config = dict(
    n_layer=11,
    head_dim=128,
    d_mlp=704,
    bias='none',
    init_std_qkv=0.0373,
    init_std_up=0.0534,
    lr_mult_o=0.676,
    grad_clip=1.0,
    warmup_steps=200,
    schedule='wsd',
    decay_fraction=1.0,
    train_tokens=209600000,
    dataset='wikipedia_en',
)
MLP neurons of a small language model. Each row is named by its layer, matrix (gate and up: input weights) and neuron, and shows model dimensions 80-207. Each number is 128 + 32 x the weight over its row's rms, rounded and kept within 0 to 255. Numbers have three digits each. A neuron's up and down rows have the sign that makes its largest values positive.
After each neuron's rows, "fires in" lists the words (lower case) most often at its 100 highest values on Wikipedia text that the model never trained on.

L4.gate401:097170167175158143133139092133098075113062100139104118113075118178086093168095088197133124164083083154082057152158166146104118082116206103095138111151175058092138126097079148127110164072105137142173088154142103128133121145145136114107161075155127146153179141126062098179097138139125124083082152147133140168151124165165075102151162132118219126069176099133116123128150103113136115113121
L4.up401:091136172114128100096184108162111127142096078135087122106108101124121073167125122212139141158163057108145087097114105163096095162113164150138111073070173160084143159117118111110155138168074169160130098088109096114109091164131158135077154129215095121156203123098087130142152123113118110120108095145130142188132127155147098136113136151140173061075175085132162106140125069147070124120105
fires in: "election", "open", "total", "opened", "information", "population"

L3.gate645:135152134038128079153194099155138074075064125171120158161096047110084113173189080107092147157092128098155150110156098081153154192071140065119172097169174115170132149143120163154058105137133093199137176141099086141100175127140089205162106118135119117129124134136149107134125168171146150136114122122133160170122147118140156128139148132088110086134165089138127068046107116143109108083118
L3.up645:177086132104103059058153150115123149137124143107104117132159174110147136047140158141136125125066164173126089126132150084150145064112150094131165142133168116088113168089136168134094151052132141181119154112081111191119117082099102157172113151134109079080119166089122153139153130136121115187066168130210151120099141100134094106131112078117117085118102063178072156074143146130141073124100
fires in: "built", "edward", "created", "established", "edwards"

L3.gate326:147049102110079167193136097094076152139152085115121112186089121139141124145097083083080059137085090133110105117134059120113076125130150104096095106099126115114108051135176111103088112164134119138063138128130148094122164155170121060116139132153142145132158160141105067133156109193125142124102136152111117083079161137105084164143152149173174121114132109148142135162143133112124081110192
L3.up326:187121090153174127080144056145082118163177127125100060204121174090142111192154110108076111106093081090130109153139047116075140089105170117087108153079109118108148140112133144150147169124108141138089140092100134143102144131157143104130099168136158108106194200122084091135115071155107142097112160132101148071127151150110100124196133135136189083173149098139093141151141125130151099070148
fires in: "as", "former", "war", "determined", "formerly"

L3.gate298:147118120149121169121097148165133129145146177143143206110158163113119136156126097165094135157121119141187132142152122145072127126146155149151150164044144080109123114151114096168106121160120159135112087138133145131119150150173109158095145114144132155121161110141149106130122117163109155140176101096117158115111128184133066106152109131070114145129154125161083163189090171119123212123057
L3.up298:136116137137166150050150139144120111144067165154108204150139082110113140136188164118098064132113134151123105154105169177070116108121145144163110132045060154149156148120138106160104128153109153108129099166105168121180109116152131099129195166119143089085194132143118120095074090107095142139140156111110143109155130165138131086115061132130108143133152124093112199091082113137108164137083
fires in: "3", "2", "players", "player", "goal", "team"

L3.gate601:080194146104172155154141123169111153120095142094087140130161144111081120150163148087129103111155164048092128161160182129083132149091095164234135125102114150073064102084118156107143082130115094135083159124147150093141110086094124096097068141119148176124134089091164160154096121164086097112131156143130106152140184138082137078154153156135153168068076106145085072115154134148049119116130
L3.up601:094167117107133141155130115144139168104122143117084157143122150124120106108154124155109118082133174075107164135159145116106101107121098146207162142066134132101131081083136132086193062154108103096110141112174125134149147130137111111129090141115107169074094105094175151175162084154119058104108145175162092131122170167061111118150151169160104131107098108143070093150176152151059078117191
fires in: "new", "news", "two"

L3.gate425:046144097178128156147112116142087127111128081174154105068168101079150122145123103139084124116102128121116155139138147126108084178130134152129133092140139082102128131112072117116146163203079090110111112112083142134115129142111172161133140163158181129150120135098142155110063145114117125098103125135079118110152203072150161058138125184132049093096146151085043136120147146148086139109104
L3.up425:077153123196108115136163135153062092070150117150167085118172117042150114137139111167088135155147146145100165166087167103136067147164123097161128123094095116072084115118112149113137140091079107074136136140084121123175108133140142104166134148147162140120141144136168180088084082091142111091060114157170141104188140112124151102104112153038156110122198148117093148070108147154108150106104
fires in: "their", "full", "his", "length"

L3.gate532:174048096141174127092052066159103139139171137098156199136160154128171114162112109142110144152138173153159107129089143165099119146131199106128155122087186117077098177061075093123120121110103118099072108085091179136154084187089134140068091101129118139082118147149074072180110081140137153101127117097131134107111104094138098116134130130179073084168126134185080148137128130117072131121181
L3.up532:115106066141114155082115103173176142166122061115134120167122099110133082119163215086110139155148137093191143119111115135138096066095155174152093101170127204114076154144157161151115123133153125154133123081109140183132098070128097138136167100105139073101183144168134178140068130170104139127076161133145108092092172154153114130122140130055176176082151085153102194127110143111150101116099
fires in: "who", "cultural", "which", "whom", "culture"

L3.gate244:132127168117193127121124084126142121059125143094141190188183177122115196094131081107124151137144133108128096101111141171131139117115115122164160144161123108172156098094169165111131121108071210141102102150147132158083162135111095085139140232112125114117210116139099071195126145115076128084126123197181131179149081109121049119087097160093143080138112081155139131130134159071110092083136
L3.up244:114183107140121104175131149140121156133095166106159152133135128189128127151114094166093091148160084135060120133108162187132101097130105126154086125128154103199140084105119107057207127135080153140169133149067096136156081151133093140106115193102122156219120108172087129110110119151165134114159088123107181140148152117146046155112108147136136171126110043115095117152118145115118150149071
fires in: "species", "name", "division", "despite", "william"